Weights of a small transformer language model.
Size: 15 layers, width 320, 10 heads of 32, MLP 1280 tanh GELU, 23.7M parameters.
Architecture: RMSNorm before each block, no biases in attention or MLP, untied embeddings, attention and MLP in parallel.
Training: a variant of Adam for these matrices, 590M tokens, 12467 steps.
MLP neurons of a small language model. Each row is named by its layer, matrix (up: input weights; down: output weights) and neuron, and shows model dimensions 16-271. Each number is 128 + 32 x the weight over its row's rms, rounded and kept within 0 to 255. Numbers have three digits each.
After each neuron's rows, "fires on" lists the tokens most often at its 100 highest values on Wikipedia text that the model never trained on; "fires before" lists the tokens most often just after its 100 highest values on Wikipedia text that the model never trained on.

L6.up996:132147157126142143182163124129122157126161120149160148152131137155150150122163064180146146098099038160097136107137114100150121146130177153132062103115174123176134135185071163149131098125165083143103162132110125146110089092145119044131078152111142192112121164155111063149109153075161147159134109132133186098111157184180156132101133200133142190147149122107127106156080192156058164115134131078147157091186177190148136113122107096115119107115135140193153163197127103125102094128082133098113129122136132186150124184152137153169149109120120116107108154130150142059171091131120122148071122061153118105118144085180072114109127128094082211129073090147121125062171127131092118167095143113076111140144133129150069080076107153123123145212158124158132072185099115137149144062147134
L6.down996:113111113154111156106106075121149122180089061133088103109096132103176115160074131115104101184154153055105082202108125178120113115080155160151120124172097140119093105110143129118131100138151151113148138103100079133172167090108067143167174078102140075164139076140129157187180067153097092110083141139135115132143149113089069113102130133166102103155124084148175112094138108131189062130177097162127083182158048108138130096117091125150131105109127166137177112140082144135121125117214094186135094110195116038129133141112128138135076146146097117141105073156067076119106144115113130116145150208134120159143143138095143165189149149137196077130080117082076105183114077097129163078155172122144108150138115132091154190157144132117123154075129190103131173160164107130099139117130149
fires on: "\n", ","
fires before: "\n", "-", ",", " the"

L9.up872:138118142150094098149093152159161174171120136141163114136124144094135116157101058143138110118127137118115086141116100151081096118172176073163082150211139168142140163102121146143127139150112128070177124113135109080134123160172152155065123082113147102110110075203127164109080177165156095161090089129138148088066139185087122141127147159057124149135118146129167133107107121120191161106145127096143093081184149089116088093095081142208098117131105110102155113173115083124149094075160169114109112149111079111165172130167159157095176148070142096108096055070146103127147127063140104157131087154078109217060129094150072124206177147128164097172174091113097160106113157097162119131112139150122136108134097126085177170123150107117081096130102128034130077139150101121148122099136151
L9.down872:093116106110111126124133134112109116116104142115123138135086083140143148111156147113108146127168116131116129134110102161122117109156140113102123106167120128131148128125119160143133115115152112111149125116124143126098124145141147149109119128120131135115126115106130128125100110092140115130101125105119172129135111126118146145129146128122106134092133127095145167109140138136121099138106147136255160092155174134124143128130124107173197144128146148108152113095000123138255153127121102148130000114114152138167115116100136163073111162099157124129092100119127146134148106094147136143104159146117103150143135097129111140111154128119097138148127132141048136116156088142121126149129105112130163143157120155147116156111155150151129121130043150127150124118170109147095144111137138
fires on: "==", " =="
fires before: "\n"

L11.up982:132140101138069179123127121155175112095142157097085100125144114115127103130155114237184129118149101114138114161141125106128138137164091105044117151158095111083168150195078072115125154147130149145152123078162110167200083184092146129083184124077117161070109134181157099159158163115133069155104154091132091088107139157108181121078138158091189133177156098100099144154123137098154143136140119090128114105099182128110149161134049160142113145085155076136135129147102166140153150172105122119134147195110176155157117081123114091120105154075144150124112119108154123097108174079128129147112080150118085170120152106174102138129102111086219142171117123119141116181128177140155167191120091112192125084135158125068127178113161095141126185173148139075128088117155115141084169151100164
L11.down982:107104099122112133130153121145099094145140171094152065121121165148127172108106140127149178086116149138111161073108085140158140177120147113129150131135129140105137102063116130126095095136125120125115086155118077113114120083102120099151155154103155123102132071151070145102133144183102149097152151119121086149161151108114123109133133122079116176122120118137123125134139118124155116098148097093000135097165084090208098133114155130117075104144100098107122137159255098131085143130117140085108236069170082187090105112101178183110088131191119114126177135127142107120136136128116164138163196124141137077097140160156109129123136150112126068103157100133215065139098112122155096189123150145114146136094130105165145119150112090119107078125129129181093180161121153133131148121118133
fires on: "==", " =="
fires before: "\n"

L9.up982:123113116151125130120151160134135162100105136153100120121163177129146133168174088171176109171152099122132085182092102130110129120191191126125123105131079250166150161145169188075099121165116137060132110057148130104091113142154105095161136080167157158118145114223076167149084166135138134112155147101131176164106152201139191145051181117148141106127173159139101102108126121163094180119123103129130148123113088161103096144161172083113111118133098076112165086075133106183143114160169107115097105142114143145127135151091152158092148148106159139114055109104147095119169116086084118161100062117093070111134134079132118146107139058134172122133096155152104127116160160110117153147085126120112122120082151124103170132147115138132112125161172132150143045177145085113102118127197148
L9.down982:136104131111145113150081178129095135130168162151150157142093154123149145094097095077096112078116135125120085127125071133162167138087106180123099138070100131139120110171095101110102106147134143112154094187171117084159073115139171108126133097072118114136128121135106130141136116150127139133100099140129036119162170137185154152151118087180168116135141110084146107164105099151099124150132094082221123124142153136154138145202110156080145151137127139119109135159000139082255139142134106120097099055166075136114139195157186150072126108084097106141130159146136147044142148131078138099165123182114121115130106092117133130101124097130182083103104139081122113160087190100139118177153107130166072064139092116098108137130123094103141116146156186113131125120084103146188141114110135
fires on: "\n", "2", "1", "0", " of", " |"
fires before: "-", "\n", "3"

L9.up626:189127166132125151108066161143163136101153097139100114138154142140187077173122053180143114147119111139124132161094170127091131191144148083141089146223106129189173151098110157107146143166106139143083154102135108149136091161148147185130109079182127141122098082139106164086036188170125129100069118099134153131103143151124109136120087134100165116157112142158137101159127112106162133152137184134167191150143164149095100132104092098099110104091125003117150110110122103146165118106144130117156118186108140117106096104155173145091162129080151116106095115069109134130100168110154134159112108116154102181129108134184156120134115146165119125085096084170103138189110169107129146112108125128148112074142139080148139151099110072166147116162115122063127056127132094087053168099072167
L9.down626:135148121134116165154117137108103119132133124197115131119086125150128123142153151132128140144145114147122125116119131147141138116143138160136111124118123130113135116135109111141152131120168141124123122151134140131128081120149147142098138117144114141127119120109139111144106155114153098114103157140147140122149135110139130136120138121141098146138144124123134144118120124139154132129129134153255114138128133095117118122106127141106177161120155107132136151119000111151255132131144159160120074158104117117137110110116121127100067111120119135109093112121103109130124134152102183121134138105103095174141119116148115116127130130123127139138103099125056120133112127129124146120137129125125082097127166146105126122130156108113134138146119123102115138112113109117106134123122154
fires on: "==", ".", " ==", ")."
fires before: "\n", " In", " He"

L12.up220:165120138091122158138083171145186140086130152114090148180135171084156119103121114179129136099155143161108099121149217142084133196079157145115136142148125147108126109168087111171134090185161119120127128073085078162143132145106128155113153090185093168096099125110112172198139171177135157143053135052141156097155156120129118115151134151102153123166135127161177118123153193118149167106152116163135137136187105080086155188129123119158121119160126100099143100145122117135132113164148141167162069110090191143173154081118067120111068136218165109089084093091118118140117133156147177137090117102138096136066121083118146088140162076179129124097179189131081149116151090129159149128130080134179120137172190148110100199191168126156149093102167117082187088125144105140078129109117092
L12.down220:135118139149078121113181136118139120124132079116103132133142098104087136186092140110112113081103149081146160164110137078163123106104100114096146135125139105138139142115121131044080124113066160131126095070136101094124107077158134125138141169103110120162090154119124135091157111143095173120130096150127163096100130104142140100111153098067131139109108131109069140130090092086123093112162120172000103156108151140123104097130078162085064131126100102164099135110255116178080128102110159112157168106136104163135076141133143121133180130138069090179180134141146131156122102122117151138137167112164129125139109103112123141091143177120150117149178122101210116109139084149121152139131160109124117111113145105120110058101128141139133136142131119150076094171096138150146167124141096
fires on: "==", " ==", "==="
fires before: "\n"

L8.up176:166143118075152100108113133070114149076130129157112153101157141168138154160132114167112147155106086095085162132133085128126079129134128163101122094149181165191146138145136134204135152088167200050129169113209155032106049158102085135117054153161170178141109074110147141083110192147155141162112120193188163070105139121070117122139093126155167054124152174168110155047134110175124160131130102107145173057164097119145142149086099126132118073126113140174145152143147118103135117087132137070133109175134132132171097183096175121103136146122108129130115129151147105150069132125132149118131111103117118135103087121176115125158168067148106134157153134114128111154147107160127094110081170130054124160101108098090088166099155166175099148092140154133121091109110148071117179106121169
L8.down176:105139099124150202159210142175166128172096141133105110117196123069179136130126144087104102140055140087122082195123115134119103144130159121139072143136133158122084186123126113159107126174095186142136169101100208094116134155119138165147151137135096168176156111138176160116167133166119146213150163195111095124187140106133167134111160119196119131149158110118170131151068166120113138137206136127098149148150097112111106086190146137151148153120138106168122145156162148155115109113202132106158148131158153071166179145134183103107088119109080143121119125093110094088141133143164197150133169157115123128094065102149140107149155123154116091175170144144127107131127065151079103115174157160091123134070106210145111132080179145087145056153239153121120128078164129146133074152153145
fires on: "\n"
fires before: "-", "\n"

L2.up651:149146126098095143080162104158176131152130158092120085142167102096141120157142109179133077140130185147131095090106111159113085136123226116096095111138164147147124102178125120154111151095105195092078092096117109064195068123107106147138144120171178115165129070081103192181111155153089131101119109159136144128053153208054136134079112126112151128135101111140144113113145142178121170102111144112135095129146159134082203138124088092140105090091121173153157143147143137133135131062121115109066144188115124199151117117162128151148122106098115118110135102083050149123143160137118142079195143149164073147076165090130127105109127073172167146187142098132146112121113092110109085126095134124095142111068169114086135136112130112134096146238158147118111128090116136097089168104122136
L2.down651:118119129135115112161190156098141061116137124134101103134092159122144106127101137144119075119140150159163191111063083137105143094090161127075187052136125088104123140132131194098131151054162179152165118115083180111113124103139128123161135121144130089193181072142125172090144127142108128217128146166136146097095152132091122095147143141128113129144158128100120095140089134094107191154079082140109135106037126102129146127177110093146130183105077157152140120121209061152111130120056109109127155088168116147140147124133133107165125071169173133168162139146099158169134136119161126112176097149078154174070145132121164174133114104135096092051134124139175195093195096136146075042134115108109143153149100153115090107143188101109115218169201147131109104122126207131128118141136135
fires on: "0", " pro", " out", " back"
fires before: "1", "0", "2", "ing"

L6.up534:136163170140122149076061127125160148163142146140144143180144163074182154117157119134105129152159150135185075122112109151096097138145224065136120120127087145131092100156174153107135131128125165111146141120122138161123152168144160155123058105103150134096138139162152095157086175162139084116145083128131190136068135157151150151100106173127140094137087084150144144073095107119089178183162132130151148090166137152140125111096086111134138072146122129109168208164130131115143183136185111062117125125134149201147129168133102142075188124131100089170122056129106126039168111126122115176115101162098101173097153125137061140187127148134182068169120103097131097122095097104106137164089145144042115172131121112122103128146107146173111139185109189147128101180121106068158150064163130
L6.down534:118148081117081185128076103144102163116115098160164122119059124040169127118090106143111104103145158148107098156145109187135097126142147153090108111172094159158103165157097130135137124151128149126115144132165126139123077094111161107083129072113101170134129070108098105159158156151079110137079094128115099151084089150101152132145095135193115122183073110079068136089102133095109136126068154128249137121168156135151184134158151134084135113113141132103149182084007126169174175150147146131102110128154123145172124103069101137078051120122127122155077128163151165088136118120100128054130098162157108169150127155088104138145149152131156154130127109124111125185152088082084120146110148143147175138149102125101112156130179106111187092155165192152118113139123092129136113075110124
fires on: "\n"
fires before: "\n"

L12.up117:153089129089109140166105142157085137137107158158177147072154089068140174104155073191111107141165100123088099129157146129151134102103136138155059112183134167093072155106155123190122111115129152107080103176127146166103137170150161143086128081134112165113120141147073189153155112177134134162083130121175102138133188155148179056122112151124088095182092123137137135109169160159120086191087156102129118094167112155083100160126129117162133140097114156091117144137109141101128178101172130125116111126061167178138137117099175137153108091094182055050080055087136133113164142107145070134123160109085080090124108138101147123159187149102085131121109133111056178162161175143115126165038112116173193094102165094101093172094208126145152161144134176111108090087141067143115108081100179
L12.down117:087096124129146129126173168124175142162076090149127189128118146098110085125168162145109071145126158137145129125143122146130097137158148150113147149124090083127145154098078131110146161128151126120158177153121139121124170080096144135135147155121145111097159105107205154162147120103115147125167170145092136137128157113115131091111121149155157147122151128092169124127112111133101161161129088120000181119125125111201167142074098142106089121137121084134146157155255127126073139158139119119063180116157129128123098173131116131114213086159106153140162164165133070134137094119086157144082099129165171065129150132146174083141123147138123143166152134103196100142119150123108103127140164126095083105115160131130117124107142161131133152116103074176067152113101137100176113142162101
fires on: "==", " =="
fires before: "\n"

L9.up744:093176117151163162120105150173181171061181127121114144240136122117126172163157103167117115106162098103169176178108165204108150093098133150140043132167126154117126179150136129104093100129108137085166112089135173153140105137163191113117126151111134164110123109184111122129096150182141111128092150147111115086083146179139118194107134212141132087135088110118124131115177132153106122150139188142134118082144150118154184146176098094200160111101194117111122147094095089120141102099141129115141094159148107137106104163130158093166050077156142113151077178128122109078132174153177114167129149109139081130129159125161126087151155153071135164157117076163099121094116137108108109117146073164132100086129142196072112194160109122141187132091175162071179068143111100122121125089092137
L9.down744:112121128082106114095107105130118136146072141112134115070122132085131120190098114102139119163036106126165167115139120087159119076136077108109192077115155104148105167133174132119116133100089153118149147143109113117143182111125095151122110083139144118193123131078150125111136088101123173093146082120101174145153126136130137062179142069157147126153112147087136147111072123083127119145097101144217119188094093138146132138147137138047066124129079121148124164096000138105152181177137117161124131091156149143119155137129123125114146129134121098122218077114158100145104150134111114169157146145140170172143156181149072122111134116120120095091140121121137120133145099117160085139124178118112132122104068072079109097120080156093076152083209113132099137146096143107202179144115104
fires on: "==", ",", "\n", " ==", " |", "."
fires before: "\n", " "

L6.up270:098100115130089101158134124161150116130119090158155102107111203124167132062089112165146109093083133171085101181123081156103149141128129131123084066188123171160099126128078097130103148140131128098136160097174100141141070153156161162028110114133170109128062110147138133149093179141105161163170048038067130119141153155124192111122109113132108042158106103103153105109134166146091163130104133088101090164191100114080164140124124156123100102144140094159132143088092086135134178111127146134119106127107189177137102119114170125150155116140128108136126065128133100107126189106100089148039124149189118162135151137101142136134099121149166128157043131127165130162080173144124105142160152140104156194148099098128099140149094123147076141136160134102119146199154102113119179100124115
L6.down270:107079173148115130139106132096117095078085129137082178166166136156111123200165153144106140087092118152144068133155193125135102113130118145133148202128135155105147111083119147155141147117169122134150135109149143110159148128104109105125165112144136073115087087117129138088120123166057105111095119101158142137120133056112132127088155164117133140116142082153127126135110149113136162066168172104110121066047146125180085118143132103132198091086151185184141118112041165167125094145141123059173103146116055139159109131126056117102140094103160128125123213119109134133065122128187132122168126167174146106092126083184166118091097079119072121136159078142120112076110147092157144161069135122175151187114131090109151100130131034135197172131123143123154094072114109142172137176101050
fires on: "2", "0", "3", "1", "8", "tr"
fires before: "0", "s", "6", "1", "9"

L9.up403:147123176145104154116090144164169105171126137140135092122132142105183125147125133180131140075137115190160139117109108138087135118156126079177103118175111120074113123159110111129185158148094144108078109126145112126141106141108128136085121032183177126105104099129169164111091157143090110104082127039085149072118151208168136128116124149152135169192151143144161121125127131101169142140140172128167130158132125130074101129134130103139073103150125117162133159139084133179162119138247144115154112150098156128113097146132123175047182102106170120106094153083110113073115151068166055183125127132123070143076116115159105110164141127148195141149078107116105133110059169070141162101100180139126218128110064141129132178093145112150130145144050109083127098189125095084097118123114071
L9.down403:138175137147128095136127162132117101152083150149114131157097104176111159120132105145121116130103114120136083102140120119127127086155173122125119085134152132175133121124114148172173103145114136138129096122149143113143124143142122153112149110146111136097120107163139129082162120122123115165141146115127073137121127138130134155119159134109146142126145113169167110123175168108143162140125154126255122083159155120092118150131135133169150116128150155108123101135000076094158125100156143118156035139114124137142122130127142140123092131100135139138106107117117135135114114135153113115108133097139087104085124081144127133124124144092118130094103136111072124115156117120110137136133098122137146141110114114130142152145178124154125139130051134139145135110163102121143081122141088
fires on: "\n", "==", " =="
fires before: "\n"

L12.up599:178139127143076123166098113157108091167145101123116099119197128126184068052161168149151166105150146177123140149110152116054149147137089112066082156188110129141140128097168142103134127105215148058190137112153086160147159195120123169113168065150163118153132036108145178072164148127106138142143150122121103106122197110081155122101087127061136076159151104111182132104151142145127103153144187109150089108200156093086136164180075160140134156072144089066153123129131082123137112163134136124133139103081137108147070125157134110096104108141162146095083158081113102116145162130116146114109143183145162119111163093124092128143118071105171177173118147128112099137117110053133123084161179109150116131117166030122072150114129118188173141214151097153087120109154112101042127098105136
L12.down599:135075118135123155137072095173160112109120097101149150138107106138136200145151114115158091131086181117098116136104045115158175150150118098186088145078149067142098139068125157133082122079130128179054134160107110125089127109151140107164125182147140108116134151172188100131122174101108098095134159125147148114160120135120084156122144147162124091120103134091147158094139084128128045122133114144032138161152116131145141116113149110091092145125118104147162149114255137148143113090087166127116175108173150097105116133180163129097159137124095146127156072154166130122105120092108179141101162163094146112209155101096122158096154138136154121100174126198204132139143110124102136107113090128172180161113086118107093165147110114150102168095108131082146126128131137115143166147130114
fires on: "1", " ==", "=="
fires before: "\n", "9", "8", "7"

L12.up1160:166118132117122177152114162147139075152092141173163104111147164095148124103082071117111093121140105091108109142128154152112087096107205142160123142181153123146111087098164091100132149097113116111111082157132116128117133209103141170110117091124095192119111142160163186127132161153155127166035118042137122135108137149106094079128152095132128117157106109147152144089167133134139076121156125097127103154109129084099081160142100194196125096093065113100081082144118143086147160143152186108100073113070183162119185126121151144127099131078117152181088074166119142122155151138145055192141154119133080149065132116172104101148129114108145121124083177144102129159175112107135193117098114113148130126170231153053118168084119133139150127149153164067128145119108080197121111139138153
L12.down1160:113132184170115105074087093151118100112107128140118144086158099116123095119150115100105088111152157147101122139203095082120134111119122112081119121113110133124145133152113095119121159149102144134135122127100097117143088132155119158159124154118124136101122184138124120123118128127128171142156109135104142159146140137120114151129162154127158139087117093077108155143105097144101174144158149159000187132157118126114142106121156131064131129154091149150170137077255078120068074149138116083118182128128109145148117167158119158137166162153170118092119106109153132111108092126183129109126144119161121121162107200153145112151109140173112153164121090099229124099104120098167161174087135124110083126110137155114159122167160058112096100103109063091130150147066130136094113125169103
fires on: "==", " =="
fires before: "\n"

L12.up969:063136128192107099074149161154109093093143120100116116117130132099148120171157133148145164110058172132176104142083180166115151102109153119120106049125110099113136114135119151123104134150095175118065166145158085128138092140111118124134155109148148143141114119079089139128121180123097124098157080067044142121102151164151066092099141115127131117186167129152140145161163107101104168106140156151092057163167107175091161129101128114171063092170057151153142132118157093128138117127118139171151110138105132131130150127119153125116101181131121134135069160092200187121143125148157098137123144117172142102105130112178113131099129111151097110155130143105172084095144158143116114115161158142166138101105147134125120118102095153082131171169141107071075097207134079170132125130041040
L12.down969:069112141147136160126124138083106102129108160119111168088067097147084133139095080143169055112093108107180134166133176126124067080120117098155109132141115113153151064105125094098134162094095144145099123186120129110202098068092167185131118115167097136123122137158117164130122148113143167133116037084136135073124120101104108142150073147099160100067117154077098126137124146118160161114067130138083147136037155136087123089136063110154213140092130162088086145160098119155156119134118140153045070121114118065140052148181152149135064161169173138132099167179084156142058113174129166103161100079130157135088128093152093162133096117105178162132122125140145084130152105185054118101139136131129172128115159171073189156128141107115143171118106102117089083091142178125111084134120104
fires on: "4", "8", "6", "3", "5", "0"
fires before: " |", "4", "8"

L12.up754:114172132107102107148104162085148152123122139127098129142171101121178113138103047122091132100138115150125088152171087098093193123081189149166108146175113153108093089141071184137137130169187134115140140166127115167156094129114151201066136098095152096147145141115177138062089155167131157122144110097137126149150141132095137064107133128123102106176152131177166150182126170144140171147088177155144081091149165127046114161084144151134118141116161134121155163152119077089169167143162191143175126152107144143107112147100126150152094129167179163074104148115089127145124110122165166165091113139118074156132110106152102136159135066154145150096078182124126135105129164119093115124117163086135147137061197142060212099132158079143114105115136162083110132080132103148170130094060139
L12.down754:118147163154132104149164133107168125106171110129137150155105123163122122105114120117093109152086116084135144126088166121145136153147132139154140145097194117091113104175141087155161136069127126078089157113124115119125114118122123101129093150096112098150057161150146131156115112110132149164180135139145129102141122111119165078133113117072120132129115067093120184108084131104131127119165134126000175159141134116158130126128167118098130134125090172168069123138255185087062130162165146100071181113139102141118135150067125102130168118095136129109171101109166145122132084130120130131115118141137153112140154114101114121139105121144161154130108161143190168129135104120194152149147131151120127133102120112153140139102092113117102108119198117142081119167168194161137098128148120
fires on: "==", " ==", "\n"
fires before: "\n"

L12.up520:119151099117200070124064141163106155158063161103139162109151078089140152139139124179165073096187135135108140110118200095103125145162147140104068068144117132173121127138101178078162117131120211117129102133146132102103108130139169118153139080128095142112060131162113152105147144158167131161115117106131094113094160158082188121133140109118144068175103086131097139152094178163150154127109159075134091125125206082108153183129100120185111117107153091079056099120128096061173120121105152132109102179002133108121160152116144101110086111141148093143146114105115151097150131114165079126125087169126070169070088121128106136174120094169161141120132152138099102158093133137152142159143159155122111149100132113054192122111143130122139123096187129107147112145120143155081133106118104
L12.down520:137080093157132128111148100138175154099164141140160141070150138111168121164101135109121126102086090090157083055144133096171135140127147101097104195130196156130139130138137099158109161140134106131145168110115100058101153127134106129190124136131166145144133109096128086166128139058172142123184109099099123121119115161145115108115079081121119163127138113203099118116141113152105103089079100136000115149143111158143188118136131137106110141066134154154142180106255127125025095136122117163075231114174169114143115150139131101150120135138081083166147128107165126131066129174138110152102123106080146105134121147141126156123124134112157107175147114191168153174163166111151119095139144105089108098100141084126089162106117133149115101089088135119134134173134091084157153132106122
fires on: "==", " ==", " |", " "
fires before: "\n", "2"

L9.up1201:176087154120064139182135134089226140100121145115143143125123150134171153143116077131125133115154094168150130135117150130160157127133116145180145111104154166141222119133132131128149138111105189105111116134166112099143062147130120136064112111150100121131128135159136126127092159162110177173100114099098144134054186173112111146096126139081135070124033118122157210080200096127163098142141148140135137183136156096107140116070115159192093132155063064134189116108092098119136123157187089076132130122110151194136097119148142130084148149134153097128061099073135176105161127105127136169098079098164091092131111142148106143131170087178086138139112111166111147222093181113092145127096141187118186089154137122143103148145096116141112148154088138094186090167105075098133182169109122
L9.down1201:120146111108157152134159150157106161148122131147130147133134125165068171143143139114142106101140064186141149150148112136159102140118123166127114091136124136139149129094161130133126108147122147110135122113126120118104072130118122135147111156118098139105155134136131101099113131115112115099107123140130097127136137124115126133143122136125144108128126157108126162100159140111111114159160121141255130115111130147130106114130155141109161136120175110104129143146000106132160120145136132159133051142092102119135086130129133137131091134126142115142103105143083132121124132145150080159108146095110121154139122126155095145116133127116120139134129120123060119120154158129106132112115101108149159114115152126133107135094138107141133128119015129156123125132107103129096146147201108
fires on: " ==", "==", "y", "i", "z"
fires before: "\n", ".", " |"

L8.up967:156112143132193157152088111120179108184104105143172122173133178152196121148154110177113101142114099121135158217111110149082083090078181150056112109227113177129088142185157166115135137149169125104129136130094096099138093110135100089108125096137123205132123072160141100119084164177130138096127087141103142125135149130163140142067090161091157096105072119149173058093146120199083171176126102139131127086138138148108137133122112097118108088121195080097187123141135089087116197154151105073138133147124208131152126158142147128091159127086109112163110109069166160092115150137121136139072101122164081145107173133099156168084148114176130154116117133107115126130153170160122140120097101119091130115113159064136104123132087165153167127157145160141129077197067093092097137183119138
L8.down967:116096139127126168138122127149097100164144140177127132116060123156150152163092113153125128147139124143088107181130132153140128115132164134151129143107116172124094087129092090139103150139150120107139127170146142159129102143139149113111115067174111166125155126097098134168123185121094100117115111131113115166123145161204157150117086126154147110147138103123096084101092137165078151119132111188228146130127103086136126096142166152099088123105131109164118095080000106146255155146184112108061098150140110076165135176114180119102089140121114151145102130119119148057087195129095148068160148166153081151108140083119132110136064101124122123135100120101092117147106117140092183124120144125117114069146120184075112130128166109162196145183209194165105115173124083149148118098144137
fires on: "\n", ".", "7"
fires before: "\n", "-", " He", " The", "8"

L6.up527:128086116119163148087169126139094118163125132165113097154152111164153083145157108132128072159099153106174085163129111133062097148149170142080133156165078093159170113168162134150118159117132177080144164080083076156137117097106097142117094160145137118117134121115110133110134190199085146150182119151137120104101154149132161075125120150093134181133144132142195074094181160225077135133193144159156115157169172137032130134138073109146090068156132095099157150218150115137149150084145116082168147113110169115121133180187121112120153081084078122146133082120153086185117072073085142162168125107122143195101123156124122133149093171134146147100152086170130076164144062156063150106071127101070101185120150105173144125086111111132088143140156144129105112155117060068115105091113106
L6.down527:080103054141071166130105178105176156080108158177114156152112068158145149121094147161119169149171220135146163164147131167154080106142134081145170116074122126101090125130116154123153131085132155101084073173123155102112168076141140108120167126105130130130068181126163156110083085087091124151114066122112110171153100157090082126147145177138139124075098096181176117102098141082080146120145116114186161146112196133111123092100188100140112132130122108107129095135164138079126101125116137107157129161141078188135186123090140126100138198111124095111128102104118139131121156128116118100167152202085136161090103125092101120138105156115138091173085105125127128114146096112171150098087127121160163106109133112107128142127160096109162095151132193206157139184107089131159148113163059
fires on: "0", " as", " (", "9", ","
fires before: "1", "2", "0", " well", " ISBN", ")."

L11.up395:196129161110110079149137185106170172075128107120104125172129107067180127090128133172085116085134129149125130155134151079108111148128196088104164120185148138114176093078126174096119109177102141120142160128179158116148127175101127142124135099140129147108094083138124162139153181144127113164043102160158108089086156144140189066087155173139127110151131160125145136166166137153109138129177151096142128100120146095093167128149155168173151155111129133085167144152120126111139149120138193134128102153098073143146113097154137148104100128104200147102104141086151068123152157124139150145114112103169137175115152146228139171190169100147093125132095120133121112130107177173206132109120108127163153033115181126133099177113163112197145175077147143043158125110111133096062085105058171
L11.down395:143149130095141093100165110140138124144141118126100126127135137077066135158146132097111086146127182120112164115104140131133149121128061109135178129140108153143085135139137120131134088147141152126159140104134123150164190123124128114155134122133132154156137099127120135119142061152114115112168175154156122163133078122187100109129114131094139123124111121125144129119144129127119100094150165166000140145131119121137145124113149159117136153113100090128116106129255124133023140123109141144096255125126143137151125148114125098120118122130084103157147119089157162124183100162116105168125087092137156088142123141105124164162135126146137183138127128115198099161126087157122152096151149127117139140112084102120111138097130127109126108129107146169130151135173162167147143148168100
fires on: "==", " =="
fires before: "\n"

L8.up835:163150160116138160149114173142137146124123111145102041161187153147144127102132147182152110106072153117100113155143079145127098184177144152174103094173117157143127105147159085106177183110128173094099131068166099081145117135106144192139146087143155169130098083186090146106082144149123111155086141152077122070085067183117159138125137123133168114110059115139120062096124135176107126146131145117119124131115173102067161107075134066135158102191115172165123185146140150042120115119112103114185168133127107166159138112129167177127154103110153118065100144101076146086151111126166099176124130128118097127074154117185102123136136097185140093113114105136104188147115175128156160088121148171197165098164153125120121205141159106186146134126103174096133118163128098108127125118082110
L8.down835:110150117145118116144149096164139132148071113113155102103167086100114136155156106126106154118121093144156097142140153101062090187148155081129163112172113107112135103114112144153167148140126133181138149094106124134113128106123151156118122097155124115124100102154144145116121113128116118111091102139140128131104130117077090114136135133163110127093144128081097136097153145141154093148121132157255154119152120093095133098105105135158088128066134130067118127144000110154142133120133090159154065101089111160131119084132118134156201112105152110061119125123081163100091103113188136153088126133158124114128108123123107118174143129103138142098073090140082150103120129128140138158104152162169150128118084160124111144113101094130108136188011111102116174139132129098109121169087142
fires on: "==", " ==", "do", "\n"
fires before: "\n"